Weights of a small transformer language model.
Architecture: rotary positions, no biases in attention or MLP, untied embeddings, capped logits.
MLP neurons of a small language model. Each row is named by its layer, matrix (gate and up: input weights) and neuron, and shows model dimensions 0-95. Each number is 128 + 32 x the weight over its row's rms, rounded and kept within 0 to 255. Numbers have three digits each. A neuron's up and down rows have the sign that makes its largest values positive.
After each neuron's rows, "fires on" lists the tokens most often at its 100 highest values on Wikipedia text that the model never trained on.

L3.gate458:080109117097088197152103121208137144175106130085118125101132129095130105136159109128122098101085167119118135162136096119105117141132157129124103190168128145121083105118149173089172132144185098126100169150173150114144114153110133100125051112120150114118093070146117107163111147118169099117
L3.up458:084111048147134143188108141079092170153169140035125159074069135116089128158099166143127126116148104172128131128099124129141115082105090112127125085152105126102084113041084145126079152162121082164140148163135178114163153089164129164151043094176068058128098101144136111119126095169175085072
fires on: "w", "z", "he", "sw", "ew", "ov"

L3.gate614:090147189066115163168108073132096087149094110091200151143162161168132120185148169141108099102109125096048078136120184107127162140042136135159105120070078128197110091140193200120086138075150099097135168080095123122113109142106164081131114134101116107146123110154178106081176140192120182123
L3.up614:105147126148074136133123154131130075123131084102165099103136148115154113133203160085129124129118147114100152121089188186114092108111121124133095126162066128116113083148130096032178152140131096164125114143150128156086181182091109142138137109115147098135129139120130175115150143153120122157
fires on: "g", "T", "ig", "ut", "ag", "2"

L9.gate211:155172106130076135123139164152062136077093090116075069116146182178158150155114125119108107124207133126070202147067093147114110064158136134100128151172066133162109180161126147133101131113104063112151136127100106142133129095125161181107144176138091100139115147104161062116105130149156130072
L9.up211:141097114095124177176084146088090100143116147126172145109127179109159124130148075147133156086139181140113079097108032117079097095151158096137096125143059115212128122082119124171095107103137209158124205102110122171144139152136142194152078121104136144143187111130101094137111131176095105098
fires on: ","

L5.gate210:068095084131044074101227106117126124133113165072146108122128172136120171094082101148156150140160111121129094157103139066100136102146171148153127182154063123135079083139138125122143100152082168126112116110147177094072155184140165099078130115100092139155108130120091105156133145121186105134
L5.up210:112132124183066135160136159075120094144107141092080111127175132171072172160118074152132197200171056102122130138147171116158200162189114105127147162162158128112131147066128162053143104192104101146159110119101120115082160116120124125124121101167066152177105117100125094088165138096146126143
fires on: " Al", " | Al", "it", " As", ", Al", "at"

L5.gate586:118075145158097178107077138108104163162106177091149121107154126148130101164154157093125125165152184163131108169138160145139181129102114128143079160095137112106097141140154087148181187088077154189169130108075070118134099181157124109092159106178196100106175133129130139083176085131109139160
L5.up586:172150200117129086139063098089172130150127150112111142112159174070153113115121144166116096117183137169106176152118144155151145138109124132114154112157123141157161158122103127164116060097170077104137114099148127106165090151109165145157091138097159098162153079090054139128117176074161088107
fires on: "ly", "ely", "ically", "ass"

L6.gate436:157107107101192100097164109091133097155105130106117074182163146087133166133162137061100129136113127126116103149141124076177053156197100125146185103111187149146149117105168155148157090123090130124074141079115099116142096131196119102135178163130118123095154179076162091086106136091129111067
L6.up436:115213093127116125111146143087137127241138049154119106119154109091118120087160143155064130050107127150173146109129149106188084097186135145154120126120131118155070142100114139104108110127131153112145176161131107126135157159118166121115094141081066131101089137117110126063141115144164060079
fires on: " and", " or", ",", "th", ":", " —"

L5.gate471:134149152139176156194115100085134172168133198171109165149142151120125075123154159125102166098145106136114092158119124139125141146109115121118097145126151130117165113104131191098123140047150145164192095121071090174106101060214089138126155105177112149120107119100066091084142102082109142100
L5.up471:099086157128111119106176080100139215136180120119058155129112189110088096109145162186147147141157110143076126164067093147141125068175134134046089150107138078117113134111136158125066136091139148091117085117147093172167145134140121200193142130142053167142101169118144157125100080142128120034
fires on: ".", " | ", "–", "-", " quickly"

L3.gate390:115150126148066133099083174123089129175097078132148104135108104174089103105091144100107136125082129139159064139111113142101088145080112133101110163102129137129088108099150102161161057143100122072139126088137159055099098184138138108111143084153133182172114155123142099119154191175223154140
L3.up390:133174086244189111133112112107137143068141047111107100133125122074161103160161109112132134125084160121114091134100149196145158140110187088129136115158084122103163159102143137109173147083129174094173118129105113131111139146111143140104099157133137104117121107106159145155127139117160121199
fires on: "ers", "ia", "ies", "i", "y", "ist"

L9.gate444:156122203154133149101148085138042144125127110142167173154156132173155133142080080128091166095152051094114087135110135112131129100108098113146078121132109155124149125147104087086125136094164119122106126069123136136118147122127167142145151098110137094196114113143180159095117143162163087107
L9.up444:147138078092089147121177132158058138126156113179126116073121146128137174098089096103171177108110142169176138120116092124128121160170089147147132080152182171119114126074129125048086185134098134119128142147121097107109117057169144135192100123134081177072076184111078115181093145152184173068
fires on: " C", " a c", " in C", ", c", " of c", "- C"

L9.gate615:104129063144115170131070170152135159099094072176131177123138151114125126132131104099136134146048169105104151143117130116130131127096205108145097132101117135124080114101160110191139132137127165117045147100102054085095129128119152095160133142107157096162099099098152105146169130109210072150
L9.up615:169167088107122180123149132166119130144113103200062164078163172189151104161135159062083145112106109118058111125125114133144175101149178086134111084070078116100069098171137120153146153170131073090068145167168079109107103128118146108156152142148114114164089148177134174143144061151139170129
fires on: " \"", "-", " '", " co-"

L10.gate161:140079111127127175178050126157168127123050065130091102110081146101131119120118148043124121180147117173138114112116162155099148105152137154169136163147169120188151111104141100125096143134114085030161094145117094136130135178188144146145140152071126143108084142159140126150151162122163119129
L10.up161:155102101122125134172093097143109173164089112094142129125125099109145140131131152072193081163172151125098146114143154147164141174104142098097176200141084190151138090138138155126100116116116143103189129096078129110093137146161144183124147099097081150132196123135150129114075139213121168155
fires on: " S", " P", ",", " Ch", " R"

L3.gate603:144112166110158092119108128159195137107127112145134071101102076142116150156177184086160181166174106119087151186130106133128046218103165104118070108123139185109093123093139138129135142125145137129147121076148128123097097123112087146064147147217101123147099098169128142136111113116091076107
L3.up603:144114161128139114099171077135129133099118101125156129050149072144138204121151045107155164129153177156154111037167142128127095125053189127167109126198116134138136116143111195123145167124156093129061121172078085166089118101102151115101145099117124070130126137136117084119135141088137101167
fires on: " ", "d", "n", " in "

L7.gate479:115097086127161093133217165132126165100132101142058125151138131065155056127133149141216101130149118177130124071079087140109148150131087104149149160223123162139173088090124062127161087095125152152094220132178146163079188104098126199095092165120092143092144135127127138167129148098098126135
L7.up479:125139176174124136107149137113166110111179074135106163092129127156091108122177117189132129103192152110163165147098158096108126190128059170114176137127134139123149160166135106108135110124127130202079082110126090134156109145090139143158160135131115178138127067110086118095106117156135116115
fires on: " to", " and", " State", "or", "ter"

L3.gate505:129085099121036152109179095117110160150085087121147101166151090188076170153132199111138088133124127110123168130122112135087144140078112073141126159117125157082122159184131139103119110110168106112126180166114148123086136131109120098104145130154145151149182166141092161134167150145163096125
L3.up505:129094092148079168185109115143110158152095075182134117142075096163173155145186069099113139101113123111197105097064134165103095083117174095148162108111150142098144101162110123070105082143072126127163136167137132134036163122120125148154134125133106117185131124118104118152166141145167090166
fires on: "g", "re", "ic", "as", "ig"

L3.gate443:143084066105147107124120164087141079162069135171160070173169139144125174039132074123120139177123122160131108163099178035092115181159117166114175118152172167113128124122137161124086147129081100156063111141115134088131056105159141100137178152175117120117141077156191077151167104115177128171
L3.up443:119142105137111166174092072161121104143086123113144114123118179116149100117144144124200125163080105161164105143112114140122139107122195169120089132097137094106162150102128139151131106128102134164099128126164099114091104203088161104141072119159089149145127187148166120144146147108120166121
fires on: " a", " with a", ", a", " by a", " as a", " to a"

L7.gate260:192078117175191077066099131137136140102125089135134131113093102164121192140174103068106150199132105128136135121130183069121102086116110088112082131139155182167154105167096092151118135105142109118098119147082171086164138161083147153132174125117116195155099125126097067166124107161139153168
L7.up260:178076069094127154156141078122137127095086113113164121166088074136116180118178108139112099093185144159135160167171110082184189119160159155096129199173113101146139107144173102144120155148113118124121158082141182128163126130125106111105042105137108098124097093194127117139135156156118144130
fires on: " M", "h", " A.", " I", " R", " S"

L9.gate699:105138214135125086102085088080140139076109088156127161085114141116118115103166181081078133152158156116135104164068139106145122097116098135133131101122129171077104132136180074100114092086110108129158078121065119063145116136174149142122145153140091114122124101133129111138127146125116120135
L9.up699:120107132146069114133128131083141109097094178129092111123158159186034166070074111151125121097132120121131150087194126098131160129084117155140143158116059078130076097145151102159159116087089132180148101107164129126167140139176092126120140110150115102082050189138099132102087145117127151100
fires on: " T", "a B", ", T", ", B", " B", " and B"

L10.gate517:133139145197136120087153157170112044128178126121120141132116119122130101142071161088070081153196121135087161152085134157135166132140113132128115150119096161106087148083152132120143160111088140176169137134108132186059102111103086105192175130161083131112133168113129104132106124157114157152
L10.up517:149109139126151108191142091151173139125067127141115118170098157173092173173098122066106161105217099088129166128187119109143115127151104171133132073184120083095108160172090104129123164135150107144099068120080165137137086143155070131173128128113161106097176147149146170093113138120113099124
fires on: " | ", ") | ", "–", ") | −"

L10.gate60:102106112163138116083168116173116113140190150121053099114128162073161108161183137151094159138118092133130171157109160097135110093174062138141157166076122083106068105130138108152137139085065132123091153126128066160079109134162135095142121145115095095115110163075134071170147100120158136121
L10.up60:115053093149131116132056127142097145136129136113140113141152145158188187139170127060083093157109164109129147076191148095111147137146092125180180096108083149096121138150116131137116138137102102185137158086188108129060067081148111167148139140111128146107147127124145160105079127108136178163
fires on: "–", ".", " | ", "-"

L5.gate372:099146085061161156116124078119140101086110141133125170102150238149095112125140067115144175171150151129141110117106100113100071123130161171117162116131134093134141139121145155168129080152155124107091123112167148123134080214083155106129133167118104117156157196143156107122071146106136057091
L5.up372:122144151159179104041149072168170125195093176093155166133155088145105157149114129069079086141148151143165108116094102162143111199109085132110109096129124145129140170086116127185144118114122140180113145125077141168186106150147115198156100171123153167109177167159144131161114166111103091125
fires on: "um", "k", "b", "ill", "m", "amp"

L9.gate15:123154109100171132141135075148137161128111119167131051113151069151100157093158140158169117054116148087109139168141102148157074116185146171206115164132140107116138110114182099181079121163143092117119074103166137102091150159147104182152121171146145163118109116151154130121133119067113102128
L9.up15:154158119158157123156121074178149128112122145133130129132211085139127119137142132108207061087077162167100109148139202141150146156106169109097105147188110119140133159062140153109080160095180113151164209177166135156137127112116138158082083123165118107138164074098111099097155144177125127144
fires on: "1", " in ", " ", "ed in ", " in the "

L3.gate687:098202122152103106179108163126168152115120146160142126086212127147108163093128088094163091108070121134151117145158150173114157126107108179175133133115102101079092130112121112100135192114098131101068166141096123126151183126142093120123087160127106118139160145155131173096132136092147129117
L3.up687:099165103125089065139162149134124152151159169158202148103105144141145129110164157123077116197128125058103044131100156135131100189090127088111109075107191153158101108079135132115072130101177156165112115151060095139103125100144144059188049100164153120136094073143088156122094142161096073078
fires on: " to ", " and ", " to", "uter", "air", "–"

L3.gate257:102118137143112163116113052129113142118082115067173105132114173137156191148108126082108126120136113179157120143193106151147166143125124120108101147154192138097094116123142111116151135116116123128152117086134045083101095181169116144127166103145117094191108114153138099131223128101127148160
L3.up257:118111096166119130152152160134160125083143135120093137161104063133130125109107096143103082063095180134127178153099140085106123157121162124195158178040105102096111152125125131159167140152128154098152090150203098127144120055114140101088079180135188028100156121125142158104130049164161101125
fires on: "ly", "ely", " much", "less", "ically", " more"

L5.gate651:113106146177133149104130160105142098138174161096133160188121204117111158091142179154153126083155102107131108157134134122146110108140105143157092034119115164082142198160141118164129130148147116149103110121072135082149151144153094128160138085169098191208132088083114125113150133121140090177
L5.up651:123109124162102156097122133198200138123094108142164128141215146141172083141128162129173077167094095121083121129091131132123111101175180127149149156193196151169154127141157134128135128123059181153132186127132162080102136120156058089163149094159147093114078102100074156150122131132075138107
fires on: " or", " but", "o", " them", " so"

L5.gate467:109161102126085138140171133134154153143132152167146158132112120187074109098099155104143081184133103148119183079152163155150052131139138112067153123131098122098124133115161110096099146184192109164107132117183143089094103085165135100157146128085142110137119104121148115133183123110158088184
L5.up467:104135058076136128075134112202161159154101178165180134102142134084139104084124141136146128126088112097144177152146154100084106153146130030134121078161123156116114153121129145129080124099143159147122171119123093171136042150089147121090111104132108097155163112130137110129105120081119163121
fires on: " and", " or", " and ", " to"

L3.gate201:140132162153146079141069128092161136167109093170194122081127060207088142111102107080104175130091066099154057123073130153123139135109150138131151167106091175147109157127143132090173141136118114136121125138095119121106067134139168106100154166186101180148159106082177109118143086114135125184
L3.up201:153110179173116146157103087169122130093139119167128133112125120157069072167161140153174185099136110092104077162103100137065125161069112131063144097134133097116165146148149117206101182151069117102079157067139131095170147170141130141108128145112124145150132174086112155121161132155111205167
fires on: "i", "as", "y", " art", "g"

L5.gate139:082135161131152091151194121181172156120128129091181201126163152066119144157121125176160174090086156126070133124153136123147145084147130121058082174125118105121123134029134104169126141157120089156123156139091093141185113099068120157146085121137113115100126085169185145116178118173116170128
L5.up139:059152178190162117128099191190155145135178141139124121121103123134149126119095191136128111157112141104145159109119097082160085127085130105148123128103118110090129081107125162127114092092134121122100135133124146131155090147106167122159100186164164092153172112090142134166127113158158144107
fires on: "2", " the ", " late ", " February ", " early ", "1"

L9.gate579:163158140138134099096123118196138144090143116098128165097085128151104167129071111157121093086053169174125136218132109141124185097112166137133117155166104116155125122123112139049137134099145118111110110092090154129036086138105096036087157127103129118091130141105124122129127091118108109139
L9.up579:103177145161136119129101106116116132141102146097091094145124129200124170139105032142152131124084131166109064198089091108130192099143167120136136198154137058158145102132127144093143129094161064069140128085098145083101065117149125057091111147128150103170090108140168141154126073093097124099
fires on: "a", "\"", "ia", "er", "o", "i"

L10.gate59:121127116151172146166176169127175136037169157120091098178175107122121108155116136127152133159095146131132073180114125109222096169091114141172131144113129152087129143133179124112119152075052144110110144131091101104099175145158135126125191128153072112099086067191107044140136134106184147124
L10.up59:163079178188175131139115151185163130113137118134114125101097130152143120156176133120057136180117108140134120095127154109173059192120097090152077098184117104096140156098153130124145101162136191097095154188146115135101109128099182119124204077088086084129127118121083125141098168094146178090
fires on: ",", "–", ".", " | ", " over "

L5.gate293:104178111115182108172149162145113095141118122170068103143075142168165152115194150125065165166155106145051161147120150140113144080134139158140126104128113152097048171145153117198153198158121167152090109126155167081134138150105149138091117122156103071170179122038131175092164120148133139181
L5.up293:130129108146123141132091153129194166115122182176147206170200159077131136152138066094169139172105142120146150136152054121186134156138163129116126128106147153165129130090106142138089181104183120157166091143179113121061136097161112149156136134170153139126175092141140144135115122070143118136
fires on: " and", "ed and", " and ", " or", " so"

L10.gate429:124117103138112161088099119101145132128106165168131087163127160130115147107106142135174132117105149124175105099122081126051079113085176161141115166141107161148144103078161160160110156163103100090144111166106104126137164070169105149164146167174156115126140117111175110212176138159188137125
L10.up429:182110117068184175102143113104142137117124103168150116159123119138119142111107184164108130164107105152104147151107139090097154132113183124063159124128073130061127111087155118082118170126134165110084155105214133119124060069171136133205092125099148121120109119098136118187142108087098165113
fires on: "1", " | ", "2", "–", " m (", "-"

L3.gate78:148112123106172159078149108172173144115158132171162084117099158123139097131182192170151136177169154161119159134151132148132098087088130135109089070093122091202110196071149162070083081155110140075135069147098070171140160139145138143158089187119164169084107168143105082109067120134129142151
L3.up78:167155119126106109168083168174166120158112167077150140111134105126170090117164148152140056147133083130183116114145129132114151105109158146122123146156041117129083139124140097143105056121076137108165154133130142153107158178164128149058123171087150132146080107163097141043141195082144099136
fires on: ".", "on", "em", ":", " ==", "les"

L9.gate616:151157108116110165085093173147078142116086144145127128119119187218128089135121143141052134127150128163149163119114087086127118117184113149053163086107081149127036160124097138085132121155083150069075077100128118180120079125155161208138131170139155144170149126090155133121137157100105124129
L9.up616:131133079091145201081104103154092129167121126168161112114120092119103078147115123163123161123158143136172114124167100148188128119165095142093147160087147110150090148141189149113144145146124164131081054079146154121182083161108113120133115155119114143194187131103151091095152131102111140091
fires on: ",", " pro", "u", ":", "ed,"

L7.gate397:107086109126134153177157175161162134124105154132097115135147154130153127089119117161122146165124061143107093157128130186102079076083099134116114130107112122161104096173178105114138105085131129143189119074112170121133142153107140169156175078178124137114149164190135133162062151138137145100
L7.up397:132147142125105101155128063129173048101117208123130132141163138101149140126083135187125103172077108042110142143175157111074091131114110134100135148110159133184098137158154153105114094162153132125138151103074104143139130140104187128124172119174078144136108132168159122119088181151091127114
fires on: "ph", "it", "at", " ", "120", "oph"

L9.gate648:139099109085159143167133127191106145107145148093115142113092170152101119202180157152119182220175143209119082169079156109146140176064137120137109130105106117090098163139156134157097075062129138145135180142098132136114136150145135115136141105119148173157113118123094088160140181214122145076
L9.up648:128154064131118157078106153117132144133189100088096169083101132064089121160162089140131049135110070146189109143120144176124130156177136093122141076137132114131116120131145097130088114140127139134132146159135157097100150122125143132103123110165120141192072129087115057111110131055119159107
fires on: "."

L6.gate577:164116103060136142120099098159155176189109112053122162136070125064087109119110073104129108184165193161138175155149078188148138116135125128112150083128063138170151128044135112121207113171143139178112142066099141114095100124084160154107161119125134114140069133159197091127125136111099119151
L6.up577:147126164154158126137069112173120171127146112163119129152152109149129116149133091082210138212130133169152172106065135146091156093086109164128110203080121120141122123109129111135144189091086089128164164141147157092124128098129127086161148156201148139097176127080143118102139138145142081086
fires on: "i", "ul", "–", "en", "ia"

L9.gate26:124100160190116133149124145124166116084113102095148115151183170159168197134134124126105126130165136114129152162111136167075097075084098073117084168128124116115178105107193152113058184155134105115036123130137144146124118119168118157160112169181061153140163128082134123112118103126142123105
L9.up26:165078089140063153159127141169124127163105129157136148090202187126116170186119128159072188124184160146163098104106105088160139087151155121120156051110107109157095176131127138130116162152188091148075135155137124171084085166147127093183109137088105082215158152139141149116091111178171112140
fires on: ",", " | ", ")", " H"

L10.gate109:154093132111157123123122092187125157150062159161115124121178131094104124082127131109141171150160111148159071175061129131122136118181108127181132152157104115067118119128139166103165139107118185136117137089089127154121153151108086134107149136176089074070087186102102064092101164114101105140
L10.up109:123138113172118081112115189172160150147168193080141146112103129158101138082146141068106118156143114108125137133123173122098108081158093203113188165173129090147123100150129121171119113053109207178089192069136066165085123117158163152144168129097137095178154121089164144070138132111135113142
fires on: " | ", "–", "\" | ", ") | ", ") – ", " |  |  | "

L6.gate34:125115229182124054126082143142105117096112110150223181171128139160145097152133117172122140164093135109061144131142215139074128116109188104085182123150119134166110184128132174117095110129105113118136114137099111138079108136068083125146098141166151158117206097122184142170089141136136080147
L6.up34:123113145151176117117149115153124169066140090153193131128128095114117121088112162095063162113162127112055104063112153109086071090048140139124098156110167056114136091077127200075091104165127132117132142096106131153196122115198106118112074111199093125129178095179125120124142097149069117100
fires on: ", ", "2", " February ", " September ", " November "

L10.gate390:071084143128101155106161149168152119125079117154017137101092135113111095167140100093087137103152153152107127199079101071147095094163131117138100168151114157148109119182123093121118148085108126160031091132167102076101145121154098120137135163125139178210113160114093076080142125152163132166
L10.up390:139173131181078172200140104093148163140107170137164132112213128105127154087110141165133122141123110114122155083120192129157114116140180121131142143111113116188164106132127115148154131141108161081100113157109072061117139118070152082133148108157138102158125135160127176175156104129064129116
fires on: "-", " \"", " s"

L6.gate349:127134131113109094114086107172204094122090114130095098116091165109128146152153152122123125102135132159087131170136159098140120193108155100109120096171139163135116057137150127108128153133077122135079160091118060142109073150110124113047139146174111139104105084113161127145118084077148075090
L6.up349:142154129178173123126081095141170109156138140113104171107102088134123137109147121177095165117078090134125134161097145126078074142153182068059133099127161112119134164153133124150090153128110163165100123164161121171165169186126157125148141144099097095126175120109094202150129100133166130148
fires on: " in", " to", " and", " a", ",", " or"

L7.gate628:112147143116157098153164136141106115138176165146174181116162176140074075120203187130123118113127123156090140085119136119124102155150077087137129103141133159190130084097134087143113137154167174172118191114097117098118115134171130124087186146141077158134103142130131116131186166070189173122
L7.up628:160128166127140165116105130135129148136131126120104128136129147171110071092095159175126148175136101183170151116121170130179112106163099209091100084091158144140110105111152041137144122129092055173246082152102123114096143145112157100116127176154188119075143124054150121105134101148135138116
fires on: " and", ", and"

L9.gate269:140106102089157158113126177175135159189091160189147079136151151164141140119091127105142166104133138125181145148076141090134088084149111116102156176160047148170119134119198140113095152171138099114142106129097117134139133139134151141171122064193165067146154133194108112136161133121145160088
L9.up269:132102105068068145092102166150129079191126110188100206093111137100137139099148100133111139188182127142122132116099137173139103114142108133115167174150117123145085163130124161141139138105151159098126167115126082090117111129195170120117120062114166096125147141186080100131152095081153177166
fires on: ",", " s", "-", "1", ", s", " S"

L5.gate562:144162085097138163112113070164212151130147132089221157105115121140116123164142090154136187092108133160174137149120132109177071123103171081148142172138087125169079110122114146103173122172143074119078078155158151169168085109126124119112134131106123136150113127193077139152140118156198097135
L5.up562:116184170075140132126101113099128172099103046147149118113069217156138124104106086182186117059097121077112151113048079200166120114140061089132109108154095139151130126145119116178108203115105161137144181161091087151125130122125121133170139144135139137111162061117137158130133171154130115189
fires on: "a", "r", "n", "ly", "z"

L9.gate316:120092056139176109103138108167151133132071116188100049135213103148174108150194166145130104143143136104108168166080140155090130108118139140128153152096144090088099049085144108115071165120094153173137161092157150158164085149129161124152151141104168129086121125149122198215121154139107134174
L9.up316:140169164114038131143119193151150143197128156151076165141139144115134171126108137098086110120117111153121127085126123109114136125100164145124188126156096110112112165172078146076139113123137135101136128134111137120060080119130160082134068153119152098160153143108076060084108123102141147087
fires on: "-", " ", "_{", ","

L6.gate221:079143115096106146113148099114116146198137084182161114138120096136040132107139149105140144160138130179085147146117099127160087124101117131103127156108116226102077057165123065088099144104153153170116164095126102105061142154134176149070161179127090105141074135085165118167140129102132131144
L6.up221:137146092169110150115053136086077147127125121091121117087113128117131089098181164092137108122036081145130107103101105096173169142118150166114102053146156134166071123157126110102068107143116097123121174176099107125079132126132111118112140175159122157136180132120163102159150140154118095145
fires on: " and", ",", "|", " of", " (", "er and"

L10.gate43:124134056139090153129110153185151145114112100125132128153101173129138140086104087141161140145137128172079070181113116098096134166166118165073098116203116165111146150142099173086133113154060103141096131117108035082113093146167156107066120169125115123125135109128123121192184126061159059147
L10.up43:101156073091163146130124130113098103146144077135148107090083180163131096111113097163148138163063172155112136109131138102125063166163112146067129190103137138130145104133126168085120083139119091170090181111125129122078125106103130039109137132147056134098120111162205089129090142145089128127
fires on: " a", ", a", " of a", " A", " with a"

L5.gate521:167173086168153159156151091109116132127143159092107088100121116132104160143155139193137150054160112119091094181133048098150143096128201142159095111207163159162204145133133161175163188165096120145136137148081127110095143136133110125157184101185191069095111124160144197128143144156111140070
L5.up521:104122152094182115173117112127193123114147109160151123131132137171182064094173142129138090144128205082149121103163108115171141141074131100172134098196130086133130098153164164101093105113187156103143094153083078122103132140083123137157161143117109086096131043125117075155106182062191169149
fires on: " ==", " ===", "ic", "==", "ing"

L5.gate158:182143134128138098113119107074142158111113161147123164140159112148110152107068128155112101136129162129172160124060109142109094125195074106126147146131058115125125087099183132135079159060121151135121139107118133113102141127180176110148117104139127083115156115137160149197118182155112121065
L5.up158:180162097141140092137112117130106139151175155097135162175159084144102154117144087151130120106143098129173162121133149144094137038181095184080172126153117094128151107072138187150098142081122135147121110109150151152076132058109110132111073059096072100071163099113071120118146123185097105122
fires on: "–", ".", "ue", "as", " | "

L10.gate8:131087166180128072094121077120159124156174144164096127128130148111122060138168129122117135152175113122150073193123199153094114187146102129193167127130128117150137194157163131143076075087064099131113119130117074128154113073105100141130189143168088123125085180168167114085099132158089089144
L10.up8:136117078097103099090134118128118124121156099104121131121119169145152081088135074089095153090126134099149142109105194116108118097117095204135094178117115146130141157148113159108107148103207132109131120159129096132147106116133138148165110070103119123158076139089127146109134175136148177057
fires on: "–", ".", " | ", "\" | "

L10.gate141:105156130149146145119168101104124187083140125112165133145163108114146146101096141121103144156196084134076108126101161128113102064109102105126122080104117177166136126108104112124160065146123117130114149115168166114116108228119144105137125134153066089092067105166141111089146151190116127157
L10.up141:103071112134145053147129073140114133113069179091120103163138153111163146100178146181149198114117150126135152135121122107116094136163082127140190149212104077123127108147119142113121099097082137115115116143099112115140178095186089182118129152100171131093170180115138147071119113188185148125
fires on: " | ", " ", "–", "; "

L3.gate669:168179143157122127121181137159121114079072112102114160087116162087111159166117108129092102120137112094143063140170175111066130156164118130139174129113162117050089145148147125157081148071095163121074055194092110162123100142109140147140131159092082100128130138137143106156153150099135074068
L3.up669:105084074096121135080110117085126129168183150137129145187206164158153079115149171147142142147136091076118130120174123090125116166150116134138136111131144130068064165068117095092142116066136108136141130101156130255087160150127121101149148138141087082054068154150125089176092090171095113136
fires on: "-", " to ", ":", " in", " to"

L5.gate285:112133096072082109180134080057169173129112139087108096123119137153112091136105189079143119153114175069139131156106130132094095166146140095072124151123099086165044097094150142134100173112186148123114146001107155163077125120163162050058084098087091115171145123148128070139127066103131149122
L5.up285:109159113114140161174183107155120133161138117173197141123142147132110151136196146096184176091133197102142157130116131103114092150096071113158143129116108090087098166116128156156146186084112135167194185071123101131150118102164132112085124116109162152108129172158130148141110124093171107108
fires on: " and", ":", "aw", " and ", "ton", ";"

L7.gate447:145139137111109091138175110133114098090131109137088131095166114097156146115131193080113198166140170140114195160156144171129098148121198139151052196180093175091099163141136126141133110115152111120101166115080128157123169177221144105118096114075160125107050068112102102112095121121124129099
L7.up447:094130124108125144090113102105155141105086150079111180116153123094098166126117150143143094157108150096130103204107100177084166099156132141127059148161062165105152163136151075174108080097120085144163110151152102075092081103094108151109091091173141121140074076077152094122167139103115147174
fires on: "."

L5.gate302:098092168071067166103119062115053081065122148115083149110140190092069139096108108158170133174141129112140120161107104157175146061204129124122094114094109091116115065092119110110135122185098111139168113140161120159099144149142144096220174147133133101126139172142114134142120133121113119182
L5.up302:106155149131087166171178093116106113148087114119173126100139188097116123144103160112173132127134104118104124142181172155165100076070164175182102146126139097111159085130113133113112166092167089123119063169061054123108139108133131152187178094112069130147099158205149156128145145148140109094
fires on: "'s", " since", "'", "-", "g"

L3.gate142:134109187138098115130117092151113134156163125118135170140123149171127083127199097129163190145068124179151097146153112160188067073162146092121102113151138206138157123046088116137172133148103137124115144150158131132114120129099197141132115119164116136170137122076150131172114116194190080153
L3.up142:128130079096092167191109151139113160096151189117067152069168176181109068110157106197109109164094113061120187129153093144132109155112088105141112176187146104092125094106129118156138158139090121165067149130127121156142166090099127139096125174122168146134126154127118123083133174184162147108
fires on: "k", "n", "as", "d", "z", "ats"

L3.gate500:089132050178088150163124130128155117122088127101165132161152146134165171168149137108114094194143098128193116081112195058188100106169126093152123075106125173084085141076102185111138116061099150196156128170157130158115035162146128044074125139113088123072139143166136072116119157051133102100
L3.up500:079126144185160161122091132111178184208143077120117083110138121095113129140108147134096058145139114161140089086107082166147110129149088106165125144141112123102137147188166123098114123160113130116108166185099129056126148120105106152116156154158110134116164177086134176092123155116159078130
fires on: " and", "ing", "'s", "hen", " or", "ation"